MLP neurons of a small language model. Each row is named by its layer, matrix (gate and up: input weights; down: output weights) and neuron, and shows model dimensions 0-191. Each number is 128 + 24 x the weight over its row's rms, rounded and kept within 0 to 255. Numbers have three digits each. A neuron's up and down rows have the sign that makes its largest values positive.
After each neuron's rows, "fires before" lists the tokens most often just after its 100 highest values on Wikipedia text that the model never trained on.

L7.gate264:099141134092124112103153140140090095085134151104088121154159152157157152154126132137150108168137131086143075113148093132155165111144092131130108114121144120113148124095126128121092169106158092122128122123064152137115140115123153090152115114129135127201145130129113130150142103167105107136136140152096132141122141114144164156087147157129131099133124104115166147120099103110179151145106124099120076092129138090117167129137111151131171116124117115110137165120098135083106103152142108099129133112143098167130176164117145120092149096159105154081127176133108155133118139125140116114
L7.up264:113137121089106121083144127116122096132155151118120136153105118128121101089140128120100071105090111136098092113101128130142122083151064132117139158145098073132120111123112085146132115105114098144104121144149157111153159138128175091128127128108117154175128144136122118158101078175143135129145107159089129141158110117133155103108124138115136111151093146130130142144121098086144140135116122144132137123095162161173097163087106115120146112148119111147152159101171130109145104121116113085107083142205111137138189086150137116160135116108122160151119123132115135149135143144123130170
L7.down264:114109106115141128147122100141125074141159151115139124073140139139152104115129059079072164127119165163157150157125162103163104162107132148128099156150120127101088130145121146207128114085077153127132096147101111134127147123121117164149104120103148142109127129152093156122144079134149126143165153111151159128137105138142118115174124128138119097127104133127112137111148143136149154127146101159113114127154124119121124110136149133143135099069121082070155132102162148143154108108157098130146098112140139149136119152116118106116085095151132082121152148144134122103133116112139116178
fires before: ".", ",", " |", ")"

L5.gate475:127119191089157108144114145146098114078158138152113126119135137091128117168166165122141199124163132137130111138116124113139139129133165107131127123136159123146132122157167157084147114168112132155136121140120120083152138137110129110125116096137168118116158108120130179105112137100133166147117144128112093170170127176128134121123121110121122112127093096079113162090109096151095124147166141179112110087161118122163088156139124075136129108145113113147108095128097097091175142141117141134116103123141143123138138116117107150122115148147137155130104082124095142133098099163102184134
L5.up475:113151138124142130123184105103086111080119159183081110115129145144124095145122140126163157076124131126130125099120149139149093147133116099164120128125137148146110104128142163107138118169149183135150101085127137110166100147104171111162159148180124136130130140122167157118120147134094167139126130148092093136167181094143131109095156101180153132137128137123110087128091104138115154142128132144138116107071195143114124096109140151117126143158133125152139122115160143121164141182140115170150115125124145128115141118144166157104123156153119097131131126141123169129100159133115143133
L5.down475:131146112105129149124081091150123095157135150113123159116142125151141126183122135113127102141112091122093175141144106161139117169116091147117109139135133123124109107135068130144097094158173148117106133091101083138118141115154103135134113113161145133129130100097173144091134115114104142150080155140107115085138099127100125143168079087142165119150130132141142113146096105197151131131123117110165084121088134147093165145102164086138119153125124153124123099145133135114099137097110164163124161164114122125110167094118137130126161182119142123108111114153122127114077139131109111136
fires before: " |", "-", "ine", "rave"

L8.gate132:149106126130152128111113156116110130110129126131125124132150136112187132109118144112144157123177122174119097111184095140102132118143110138117140117080116136137180091122119131078129105126123093123145118140135193109135114142125100108167134153118134149074133140124110130086150166118164171139104146132171152103082108145134120141141138157109149148170155165174197137107157136113119094130158138128092122101103136130126089191124124101121110136141149090107133082118133157124101140112146106127084125080125111163116100105096143116088139131146131145112134110100133109125116077137133124107
L8.up132:082089146176115062103110100158124097108147151148138149099150123093180116136101150112146096131091107107131142128135130137101146154177166144111188114127111105111167121098158085139165143117101141123130127140128096114152121121167089125150145145148104128115122145103126139125186120105143126120108117142126095129077082135131158130121121134098138164137152140139120134132091115106149149117137157078167146149130123134112130138127178080146128095125129134146086085126107104151118137076105141173143097119129144153123113123140148112116138094134089143114148117086161129144098160150149157127
L8.down132:165151138123123160078162120162114160142142110136116147103171127162123046150117151111104127137143127108092107141111098144095154118118095151117125117134111110155156137110115161084122153120109156140123151132093148122121111146127140124174120114107100162119125150109118145163114134087112124081140116138134137136108126123130120115147168131117108115082096156136181148151131134108112126123174104108104095152107139151113118099144132130184144141117156134140193084114155087145124121151118171138115139143118081109074119114061131154146156175159111158147132146114125115130155164106131144144
fires before: "|", "-", " |", " 2024", " 2002"

L6.gate505:133153136135114094094122136144109198133119122109134181164137158157147150116141127128120172124070088113100154130089174135111101148125140106155096118133125136137130125147084148139114112068144159137157113126180121119141129097164136142119130117139140073128101154143117119134105138119164133154129136141140094139126134090115081128141104158131108161092130160152134097130155133093137108120163081135135073131094103101136107144130141138126102115133092117162160132130111141126149165134097129178118131146118144109123091124106123091188092140145109142131122122070101135120084146117115114173
L6.up505:128134110083111161104089135133145113144117131130105135098137107132099170096155142107135122165184119091109117104135153115127137139110085178117153102133110120184137097124129086101125088152123137131099124082108106144125151149129098141135125109118152107156146189115169115164147162107089145152121192154169077123083204110156145125144140157097114118114130117119140134102143124134159122148116172112127107130153103148135114125126150142148136115133105118135135144151119141148128101112121135093150121125096091118100167150119147116102146111091130124147132080129154116125196117137145133157
L6.down505:129133159114156142127100152156141175098115131138117113155163118147146149122124118099143111122068161123057096143106128134124170106116151129085160085148160150115082165150147135147177170110101137100111133149106117142105111127147141150161114107160142104121068080128130113121131151106151096076115108092146129117140127105145146141133125116107110134147100119098113106125174125122118124104130146142143114124130132117156072122146117132121146139130123130111132106157095139104105125196160090161116165128135138103143126103120065157177114120110150176111087110098124125116109113130141113111
fires before: "-", "ult"

L8.gate165:145122132168078118112088112125096112087161109116146121133133117144113155096139114075130097138149116095151132120147095130101192133093141132137138145125109139154161145130136112136189115142103188111136119123124147082119099159121147143158171131131156114135190142124121094131128125085112161149151100114163103139146148098123133083104134146153142130159188105149142117119136167081126122141141143138158147126088080137094165122122136139155106117142107111107126143097157134135110125135083133111144124084140157100130126150134130139080130154099122111080117091130086151121097105105111121140
L8.up165:123114127138092153108103140145097123136165092132110152091096152118107140097135119116142142108113153134146125125143106143079089165153152143132111124127126130091122150103111137146139130111135160115137094102126139153130125140106135164135145115110163145130109117132083183152091128132126141133111130172123137184159099123133138125112132144140132122191170065159135128157144129090153121112136083159162112146134144073165131121132135107152117135145156084106127122108176150142135141122063163096102135110104153093121127142141132124174139094124128122168148123105100144080134065158117079128
L8.down165:142112149121108117135080122103081138143141149148128159101140114164109089110109107091142111154101107143096119119140146157105107119107093149109122131142172090104175123149132124122090108097130140110165111138123156168127125117168157090127119139080169159125160101147116148138148153132140138128140134116152145140101153114095118103125158149171091128160107081147154087122135124129151113128161117196166117168151185143167139117138131130146182124172114117092133122120118115137138141158101156102150131068126094128176119123144113140135122104136129147105127173164151108102151130133099142123
fires before: " by", " to", " in", " from"

L5.gate41:130138082101159122102103088107130121141099160115127157092126128112139135082120142099136134166172104146131118121136117131102135133128126122117153089142127130148119116150111185169109126107076108119135143157137102130157133165116106092129129111110161115121078127152128113173123131124161112189129127106150112113094178153080070169143091172116149120137112163145098156148108143128123135105115092123137141105136106066111105158119116096124141109137144135093143142122127165137107140168155124114160107106142149139083100146134110208130104137130103131090128112117107110137113168134153134152
L5.up41:137143108115126133119142101104118127167103124117104102103123156163160094107141102125138122148118138187142111154156174171108164130137087119155129160087141111150125136123104135155136158139150142126133146139142120136114152101122132131135140086146077112100095156119152185158114094119146095141141146102108089145135201127083167118121120119139133115099112144140113127126161171160163135120118139151162115138121104150105099136095157148147118127120091131156140142124111142128101117146147133123160139069173135148089132171118123164111181117154133107133171095176093147109152126118104081144
L5.down41:139134087191119089056090103098092128141091135107130130130142114129103188136140150162149141139140140156083116140111127127130140131112097104091163107122155161130115125145142151134152122085126125158135115129106125167094145133123146114086129122129123129132122098104132169127189155123105121126127124067101112130129136186125154134113116134127087133121064095106119122120114104090107125118088122133091100149147141062141104099175149105142138130123116137091137159105134156074119144153147112137105140148152104147115110089131126154175115137132141103134095132158139111128107128129153140143
fires before: " |", ";", "–", ",", ":"

L6.gate96:148097103148137151119170108162109148123090159159085102141087108146137140116142113171107107150126130103116086156127105154114070123128144141163137129146093111126131120129105165121123141109163123145121115137152141147154104140147099074127118163146120117122148138119101077119134093111144111106151108155096156161085138170164128097093129138160076146121101120124127104069158127133132126121140158169142130088123135165137132114153132149120108123146144124127124147139184172085125118119162071100127093119162152113126146120148102114149113084085119156124144148118149141146173099132135162157
L6.up96:107129103111123155148101147167127105113120160075136144101079127111122150114150171121116165132170160071142145100141135123116136171114126122097159101109130117112106092118112118137114117122138166118135111121139088127114165128132125119156145153141089133093148132113146174148132116113112104133142111114113124100162116097131110127174143153145122153158118110121127157162085129085163121096123134154110112112096129103133111167129099140140166165125139192113126149161078125130130112111167088162095129116095136096142134115128160109082114046170091123132135152096163136147129150120139106111
L6.down96:141121144118103149136120143141107133110120197156123104125122131133158103085143114120099140124132138144106101158134117132121079103117128143127132162148093083131156113114121139154145102131102103136149133132126115127126111156131152152125118107125141093100112115120135120143170136113162104082108138137117127191097118165135111133104144118135087141152133114097138143080101114131162149145116100110160137160112078130095113128123076116125130090145123132124183127135199151175140174136174096121104101120192138140147115114139076114169126099099164128085125176139143130115150144102124160163
fires before: ",", ")", " City", " |", " –"

L6.gate485:065150190133118099106131131144119109103125134128118159139088095119158143129159119142112136118085111181132158132144165108122117154154108137178140112142165148129103138130083120153127120116118158116159129136110138103163142138116137145092095129133129116107080140173149110093085151103102130142070135153094118111123095104152114102146147131136101161098110163173151127153155148148141127164104135130105113176133130149102139124126167176138135147135124151089142127155143121137132107125140128132077139127126120132112186177118144163070156143116148164110133157159096119122116140101106108157
L6.up485:073090183167156125101132164124100116122089139105165179121112116119168109090126100151151147111138104127117149106155142118121115158151168173154159137140144167130169132117092154120138136170096143116144129123104135109181152180136082124094137125149129125115130159147127122103093129165129117105091102147103092101135084119129097148139112100119075111117159153148154166090137123133138139116137135106136116147119133116108143132107115137112146149131121145127125107140134123118111116114136167119160145118120133126113151158118122125121159081154109106158071143129111073149102148112064090148
L6.down485:183136127100163120139090147122104093157132106107109130120148124152102167123126132123136151132133068092090175125088158147118125159125121110115194101142154128132089143142099114099102184136118151090153156116171103122112152141165108144172073121112120125160108148154134127136098133140144120127107101140144145115105143103155147111130105092161100128106120138157128134128162114146111117091143156155122079092135160141139113166149105139145125144095115138129155081164175103125138119132163152105113126135132175125141139128135116130098121089181159112115150129128189095122137111134136114124
fires before: "|"

L4.gate440:126114123141135136133170110140135159067156103128121150171106122144148109096144171111147150150142113166099129117131129164174135135172152100125153176135112150084137136087116111152127090189118100130125147127161175121129096116145150149148147137114099124141138168130110148093085147116139133106112117148149128155122111148171116156093143141131122100172150150128130123144110182096167141125141141171186082069156112141157111120120150143158120122141111118127161113128134127120131131131137154089096127130115107154133129163134105116139147091164096103142173088129139115155130147155114153166
L4.up440:162119083144108125053143131097110143102147108151132157148134101142185137099123102137122121132122079156131115124149097153144097141164160084159133168137130144105115148102138160171124116138107100117111127177132119188153134102138120100120130155102120130129130135161122126078193141120132100132139120126186070106101140140127129148117141139111085096147153123126109126160071147109110112147139123159157141142155130127137142107128166139113131167165163126101122144170130099143132112095088129113095137143090148137124133115108146133164134165121096120136147149112119086176142126130132133150
L4.down440:123150124110127164109150123161114142130122117089131161160124123157117115100100119124062171139100135129137096142114164110155148108069124106120107164141097127155110112127106185086122149139111164146102131108119115122181073155170117155098117119130162116142106118140119085127159186128096112116153125119174144117123077121127114145128096141110052100083135173159122111107087108115179117119130115146132137140117135158105151125121153103126107139122125133098121087115117098152096140161117142189150160131108125108127114122163133161098160122122109146112142132135135108118134124129122124113
fires before: "-"

L4.gate215:117135128105132148132111134121101099122103119106125162109087117122111119136155137109122130127092138191121125134115147181129088156142104137168077128126122128108186148113066119098111155094109145142116147140098120128114149133162107166091099173176113070173100116112102146130147109152128119144152117132155115167119110117108135152161098119136140170102126149112113170107094127120100135165163108134121144133126111123124121139161112129165108105149130108108136151124129116079168149167094127137149110116105130203119178118133117101110129120170132144110131098154111153138152154138116079140
L4.up215:138116139114158195144137127098142153155100132148116109110145140155087112148115114148089165111122162105166150126164142101072083128137084124094120130151157113127153130141163160163101136132131140138094087138106149132137118114122125103129074152156145124115137138127162115128129119133152115133092145133169135102141118133110105127149130166100123140118093132141160102144144165142132100157150101134103119095164148108117151138085130095146166117145148125134099083146153155162127122084141106110134118097139115191085139157111119141162160102116092094111151126122175147173145100111082125154
L4.down215:101118128149108131102148125120104090120106147105158136110081134124135112096139149107128105150121107114131093146127118141111149145191122134143106163124091115153135095164119123105138108126076157161154149104191123115125123143123118122082133129158122135163125111114145152166158110134096166138117168109131136099143116138156127165162143123136122126059132118115129139120088117123082133138113115095132144119091152086137098091171136097117092107175137144076180177099114109117142160177117112131152080131101144145145152116138102131106123108092133130099092119172134164116149154107120117131
fires before: " |", ";"

L4.gate45:117188117133127079165131127101106079151085115157122135141122106129134124144134125079135141138175098162139153112090151068104133120113120155120118146104093147155149168130177132143101119136141168153131177124154182191123110111124160128155105103110136152162141162130106132126089121139141120113159166140121117181099104119151126158131159139131138173180132148147108129148159133116097122136140139125141112139168132104141130120141145130124146096177098121137127123096152123133170104128094144109152127147158106167146144118180124116170146154150106117123134134138115098076140103134131125141
L4.up45:106144095115109114114095096088123136103112078099095139110103152115152136101150127101129100091058150133150156109118077097108131153139144111132119080130147117080156156131125168162130142131165084118111137128146101117129129121154128093128129127140122137109114142089129165138124165153122141127153112111112093124104176112121118123164111152128133120135160131138149092165138116121082115118160146178108127132171144138147103096117091122118167172128077112121157156134139130116100109148170088085120123123132159154093117097136124164162100135129114136188143106128084135109132135168132101134
L4.down45:157136113123175123142096157112092159097125145139109167092142133133136135122122137094114161160134090118133161109136136110072085134110104149124086152082152081122084136171111164112138125130117101132170120140115105159163166085157080106122123090111118088146122105128167141121156110147135139154157146147071149144099128117162148118158149081148117102171095115163132153138129122121105119097132134117092085132105118139146139089128123137136124108146152114131133162136174127191175101105096126127117086130155142129151126147159126114112122171121136100145157115133129140117121097129124110121
fires before: ".", ")", " (", ",", " m"

L7.gate376:121104165113127158117152105072130097152123133140087139153139134131124093148166093120147174133143114094148108137136100153132136121144125146150129108151125129136125094143097143129081117152171136144155146123075091116137151095099114148155099165154100109104151147176130161133109127136142133110138122168108132146129134122137078109112131120180087179109162113114098144139121076141105128107107110134100076143118087146136135138124173098120140160142131153150132163144107154089087131110127144123091115151141127130145126143131124161129136148110133094107071091111079117132092111117188145097
L7.up376:094168151125084103125118142124129122076087108162136121105054116106128133120134149124172155119142102127152115161155135096135132128154075098162148123161142115128120165113110126150120139133115131112108144144146105120115136175135088140153093111114115148112150161145103120113111111114172111101139124109141093077117134161132137138073120109153149097137176110137157110135149120171143180111120101121104125103128156133117130128086131160160168131151121085091084108162135152144137106106144141135134105149154142158111105154130113104136129108146111117051089160129134101093159115134148127125
L7.down376:136129111133117117155085123097126130115097147117105093109163113161109145088098124153142143144123128118106136105124163169159124142105105127125128068131159129168137133084153134111116169123137148146123151088210136116115104128140126115183107158085132100142113137104111154139148136097105102119148102135120121130168126115119149145149110093181140098105114175151146106122124145100102128087127098168093129155135167147118093149106096120133124119110157099124112124156123161132171109107175117108116142129151132156125125096132135134212111107155107144107157083124134102147139144088117134144
fires before: "|", " |"

L6.gate315:133128119132137126090103066121077153127127129104124112188103174167129123120146096144140126144123128130149133125145123162144149099124135113101079113128131164138162105125135153112129119156125153104081132126183104111141114162147096136091099151145109094152145097131113117141168130168118163095081092137138130147131138099088107123129112152122083130116098097139133151104126193107096159167105080112118114165134126138152127175118145155166138117148100116131145115145101088117119121097160122124104124122113143111133145129143132106118132102131135159166150149168085118130082114163085092120
L6.up315:109146114090071125109137103128146135125132120177139133131125144143122111137083171147096130139119135115109101144120122137144155132138145113149095122109098122145154111134150129142069124157167138197121161102085122153114177101152159115119103182130128153092098149153129121146123155126127129148180175137145143112129109122123082133122150185105139131150119135161135127087144104157104120114175176110121158096139153139139156064138110136144119135158140148150136121104118062143113117121130141132143157131159129139101157100155134118117151131151096164142117129111079135149158135072109123117
L6.down315:116137115146126165133129122121136100122141112142110127105153101115118128117084154150118156145155123112147120145124105087127142136120137119155052109081137113140125085104091116138193130138147152137091154136130156129114127086128136152113126103144097107097111167149140111163124120121138149148166151109107128153115102106141127148103164097120139120150094158127124152116143133104152106104165148130141142128088179115178123088166126132154151130122094150171107087112163098142152109139187187181135147152147153137138164155141139096142124174101093127147168149118115141082131153106130149126
fires before: "-"

L14.gate61:132140108127163124122105135184140154089141092101129133149161144146128137093148118117126171100140142127127114133162143174093151113152158151099116114110113119156137125153146142102119133084159131090107103108121098084144094145113089084138100112103112190138126134178121145109146130105081146150142132153108139147099127125118101133164162151146108098101122111092136128080092149134118116157154105153192094117154142078094134146130117150161127120135119152157109148107123145128073092102107139098113128128136160148164132131139137115167151080123135111113140102145147114074124133107163112141
L14.up61:123121153104149166144133143125146150144152154153199088116147095144123107142125159099128121136115120150131115129117115167132128120126139135134106184144158162197137113157160108117139145147129168168157156195128105169135187138135176151109092121087157119124095125102125133097106161142152116155134138124142135129124152084129099186132132092141133149097085101123141142105115110170182184149108126124126152120119123145115116093087082160126120125077131114115126146119110138132132129131134160131145156114131116150128102095108123160189103151135132150126134119124114117135134115130145118144
L14.down61:114137061116109156120169139133173100157113137143133106149136123134135124132120149093110133142145118152120126128134158132155111116097113134144127117146121126098110114110103121135142124166120106100141087155118126180124121131142129152135109157163116135114120135098105099092148139103132106161127083156104107148144084104109110114127163164128133113122122103086144178115180113085095128131120189163132147109145140152113110128133108133109077114132131145158166127159101152116183144123152164156123120156114149098157147191103150058083137157111066121093122131134137122154119131147097114104
fires before: "-", " season"

L14.gate498:106138175159107137091127172150113090134138154123142126134066142170154093137138135151129157127107157149113122137167127131121144108128127156129128170187114114132095148138128081126103111096138113119091117099107128129120139142127156108129157128143094113128105111122176132134145134168129118129125142106135093125104087132090107133159171166171072131128097123131125118094110102106132105106113136140054102127132114117160135174132098109130128138152120133102115111136124189139156141127149081156117140149113162133145119137193151137136171165137171132098134082129110114117138153132121155084
L14.up498:111152117133119114104155158088119142129173103131156124112082152099101129152145136140132138144130156138122108151117120118117097181121103113122081138162134109132103053098126107047141123129111087129138123141150123117132139121192135141119106126112116119153141125103104137071127127083187130121135153111123082131150071150126146149111164127121093116130107146091105110155097157125140105101108110117122124138079116143127131135159103144132096095120099114093118106205107136134141119134120084156103137112147147144142116162156106151110140121151162117074127148123127141150125111105128129099
L14.down498:116134141125155117144131128129140146155128106115136145143152141133132139170110134098138137133140104126094122126154114127115136191128127147103121119142158140174141087119111092124105172104125177154115094114145111180173084104137132130096109119108112130122115149096084111102125121119167151149104131135116106110105100147133121202140093097147152133113136167160127099132103132120134112096103143064104115137132074122146131117105127118111130152143130143120157082140123156131188125118188118155162149101171087093148106109146121133171123168150143098123136090126149147170073140122109127132
fires before: " |", ";", " 26"

L13.gate405:143082126170110141091133110131110156131161140149098153105104085137140156115117132168125123153134149115115128168109128109138159141093101120153159150102124123183143062141168095105166122137154130106139152112117135128139144130098116148148109145172179138152079122128107115097180121105119114125147148119113112159142140131145088122147125118167149102136156150123114115145140148131120143151114105111152110143132106110132123167113147150135134135146120113120164162147075100112132177154111166177112110139088157169170111130149125126140093168155114122135167096124147070124161126088088113114
L13.up405:083129150128117121143118145137130152114132153076128169123118121160078152101161144139119100137123130106139133131111106119088147155090104159156141128108099121186186126147115154121133119130096152110095153093118119179146100140166119128148110133099129142100146087108155156083148121115097114149117116079119113138125099125171114088119098120074126144130151130125130059134108099140130119103124137107120105168123081123110127141096124138097102092119109061124168071109119101129149117142144148101119154120114132135144102102121134141130122148089139147102108105169087107150162145141122139145
L13.down405:110153096125121126079136111132141121119117133119153130148164168085128082155148136162134163153104155139141142133180135128153091092099163132145108104116206133148081105110112095144131116117107117107129128118087139112125084164114116190123102095106133080097097091152103109124097120140158095093123107161155133141115117108157136140137136149115112132122139150145128140068168163082143108131109102130135141122124128084137107129143150122161108076129124117158162108148093119128114155126155108099102182128127131122112144169118121125111118157144107111128139092149128150122091137129153174122
fires before: "-", "'", "\"", " —"

L4.gate285:150166134111131103126062155147175095123113119144169165177142131110152150118151131140074172145155127154132147166139118174139142145126124119125122116106111142128149171133113109138115103124149101128133152129125095127109118121134144143078126137103141141098093131147105152148155141091121133110087129187120148131100156105115168151147164144149118109165109109125117133130072096130202122124089135126130140139121064142113130117100104102164117107108143159120161125136112118140139129163074137159147120111098126147126117121074150093124123125131154111147126077102152129097159130141124098093
L4.up285:080152115132113116139152131089133130084128102111158126169109136159159151080178136094143151167155134119140083133122122112180088112132139134164075122115132119147155117106105136106133179135144130092125129123131105135101150129139131180098084118098121123184138103118137164111138107157168114143142132150155131123147143116139074123134114124131157117164138152180186122149110120108130162133151143090141065113119121104114118142174136119119095138105145128133170112105105145123109110150098155163143131123111086132103130110145126139142086118145111146094166167100119130110120153094122113108
L4.down285:139142126136109175134096088175165103116115145146156115158131117124132142161128107113157100160151099140103121117118096146152133144155096135125105111125133104131128127141107142168188076167176124160134101092100135124118082108105116152141130161123126166123146126101135109162140122144165134100093106112107142156118163108066105156169109107164130076158127113110160148145129128139184141141132126129151124111147153147125145105099137165133115114089162121133108146142170091151148130175116092181150166141123158105146149097133140139109133132098143141116114077133162135117129112159121134152
fires before: "-", "\n"

L6.gate252:101119102153147127061116085125089136112130114105150164161136125088135157153128110127120129123130124089140093152149130102078106135162110129110118136118085135132165126183132099145134117115102147157091082155119178128091104178132128118126152121129125095114134091139128117123115126109141131147070143148128118142145145151117118116136126123078150088159118146113149104134162112136129165137145088141116130128185098110121117107154114096194170122143114148128096113138108133128138138112126125119105140145113151194176094105146155120123169146128150130138124083150134094087086142141104139104
L6.up252:122148112185125144099095112128154109115147096131084153125140164136140116118129136114122142100152126112129099114195113118111104150180125147149127146165164137116135095127127117162101095104094099108103123123068162138106104142105112130137151130129133114149125122154143147138138138124132128110136117117115109050121129133111166141134113131132131094143120087137147129101086106149145143115155121113157118114106173091128161136100134174164132139130118127084105148137089169080141190149193105117170148124084138129147114126096108112087134146133123130156123085092126126132140139126160142077
L6.down252:128145092126149107108150102112107186105127138128087161119133131150133127147121100140085146107136147130142138156127133147153122165143089163127139154117136111162121115132113112060108167150149159121135140132102108106152098146135079168148154090105135127062159105141125117124158183135102081157119124092131150114124123156120143139138156131105112111111128126127131156126138130137086138176121111123132091101105161161109109098120138138116123105149107129095163109107171124144105137175132087122071094075080114113162132128139134119099142125089147114085177123117172139108140131135135126158
fires before: "-", "|"

L5.gate193:144142146148115146159162107113151125126171128134104138126134107165154137132162132160120105089138110145095134120059163104107164125154116149147137097127124126116125120102118140122106111123110146104134110150113098125150165114091154097227099083184140183129076138129113101092121118107104130132133133144126100133129142164115088129144150142112159090131129101135155124138107159156097121118121155100192118147099124119144107166124129154148159117133103152126093164108119135141148147127139112131150146128163157141174127084140094127139100111098111153163115119133114137146117154134174118093
L5.up193:151114076111095137165107126148106197103131148103120134112114140124138155122146090100120139140108161119098100149139150129132090135119161155123139099092121118120149146159161155130100138122130130149178134157109132098112180122105109108130157127121152151151153112155121098112132122097144063090175145114128141121101147108167091152137140096157129152123145108160086122152110101125139108125097121131137123135130155129129140102135122112142139134112165114093131130139162156113152148125139070161172126103117128088116176102138133138164121058099159127178153142159106154159117137164138090118
L5.down193:130119135120128152122111138139096161116160123081161136166146114125134097130160151104185139151143089123058128180114152166141117113132124137124119129126135098131118108132140120097126126117089134172146106114139158123167069147116134163144115127130136107093132111121115100104141147126138141156106114111150166145093141097134121132066129113170085174127170152106137123090113109146139136150111086156170115106147146126133123143114108160136079108127157073143116101129127109114104156113119116162124098116142112103128096091122144136098171149134151115116143146105108101164078084151121111082
fires before: ",", " |", "."

L7.gate107:127149128100111148111125093149149157115130147144136153137160108149178098117159107151119145156111131127146112104112120130135111124161132145161125159162095077143119116138155093143092170147135110111190086166117134097144153149128103085112134134129141154151112127180130126113104156148128146116101135131123100101118163142126129161100113104103131123120096096137163118106130084151099141110086125133182136184139160093091190104142173112115128101095113138179111114093129111099112113141167123119122152116114138123131194104092129138122118090100119124117156151135124156118121102156094112109
L7.up107:134139128096112108088132134148138119173147147069118107127124114128118113137130150097100104117082114145159108129110124143129128180098099140117125069106090125128164104083118118160163139152132118144116180123148149074117099109125138141178132106102124140130148141101107116079136150148115111134185127125119127138158101129115165153129130169122096088155138140161107098170112126151129167147144153132104062112165140121133096156126059123122104114134122133101170170133150126078081106125143138144144126094125141140128131119115121161142093156102103096137149113131121093153141145149139142124
L7.down107:168084147119146138136120092101103140112121096165154123111152149140139126138109129122139122127117136113096147148090119129122099131138118103150112159112103143123130095142114150156107128092111107128091116112132077142189108135146113108140150136146108101124086065107137113094137119096164143098101134110150109086097182157166083125124147138186114131156105133132187139101109106113163110126133109153146172137103110068138094133123132134097095132112147085082094150173137178105116152118145114098150090137135135121141146161118101117118164083155111096116113136126110119134109133147123117129
fires before: ",", " –"

L10.gate461:074139108150108139140102130110163112103120095094142169170103154136149149140083088145136167146137145159122122139115118116162138147147120124137122126103123139128088118124107150127109097149146129119129100147094087121138143060111143141101137121161130132171074177137127126131129173110163133144157123123158128143081150117075139090097163125129114183139160109127123111152139133153188131141140127137162079133098137148133132126140117107134162120117139094140170161113105121119121114172127117129164062184113116116120094133109099124114081157131104146119107130077146126122117148116137141129
L10.up461:160145143104149149127138115136128119146117109152192116114092101138116106114140100126137151108131109146107173142142160152110132128123118140138143130167119157159150126095139121122138125149159094130169140123143143174085142151178080085169111104160131080123106118187152105121126166112157156097119122141151104126125121120114152094131137128162068098099175142120137090098168152118140144114097107140121088114145143146076167133151130153155174136161126131158098165128119146150157091092112129153063137139126131129148144125128115081112142101120150119090103120127112128135129108132155105125
L10.down461:155131120129117129102112170142102121116100125132147125123145126091106106160099140107141146135108095101115115155095176103132163117119125163149178113140089130182144137113124151125121092127112149149152114141122145159091124141138129141105115129135102154126148154138200109105165132103211133103131135145140126151135109107110136124103120118095074122112109125114113129150101139150119167123088111101166114133106145085141099125127126179149152119108129131140115110120133117103147113139123105109082194128135200125132120067147117157137138096121147166132132136106087100169091158127147133158
fires before: "-"

L8.gate137:124136133127140144109132152130122137114113127144151133138131082168119141106131191145107124155103168114140096138101124161142162140132108099084121105162121104133142131155162093147116140113094149158106127132120137159137165111115115119104122100140110149122140136094153190102119137152141151121140157160129133107146139166121150171172136125132148143120132143165084082104168166083204125117128122151114108149130128158139130145165147085125104137120148086109154071114114109106123087117120083085138133090121139161114153148154095158113156140114110117167132121158162096112146109127133175159
L8.up137:130161135082075145082159119131112121153114161107088129112128108123119144159113051108158157145114120121198086162130144111124114127140144143140088140164085117128106122128111138135137133105078111143121111111087148095135146154147118120126140121152114169143160111166114127121133070159119150171096103125142143149144112112131157160150153146168118142104093164087149133115132141107144165151136136164144143117139104131147117152153141114134149082156102148121156129106159115119120155180152107147127126111133126132075139124137135118142169166142123098128095132095108080130095128133114096139
L8.down137:122094140165121114093114144124127049099104130153126122125149182133087175152141110155153130148127148105132175123174136133114127108170161143154123086147128132152098094148100076144116150107099132096134126118140107108137133146130155087113084147107151138133099119138144146133143143136143103108108135069108149101164110174123095127044145094119111098113096155118158144120117112133090139106099115115110171150112123113134144093155144106116113131118114153154125154133125081081156165127103144086136133149164107111097146116095108138147132117098125139128116130134119152093133137127138112123
fires before: " |", "–", ";", ".", "/"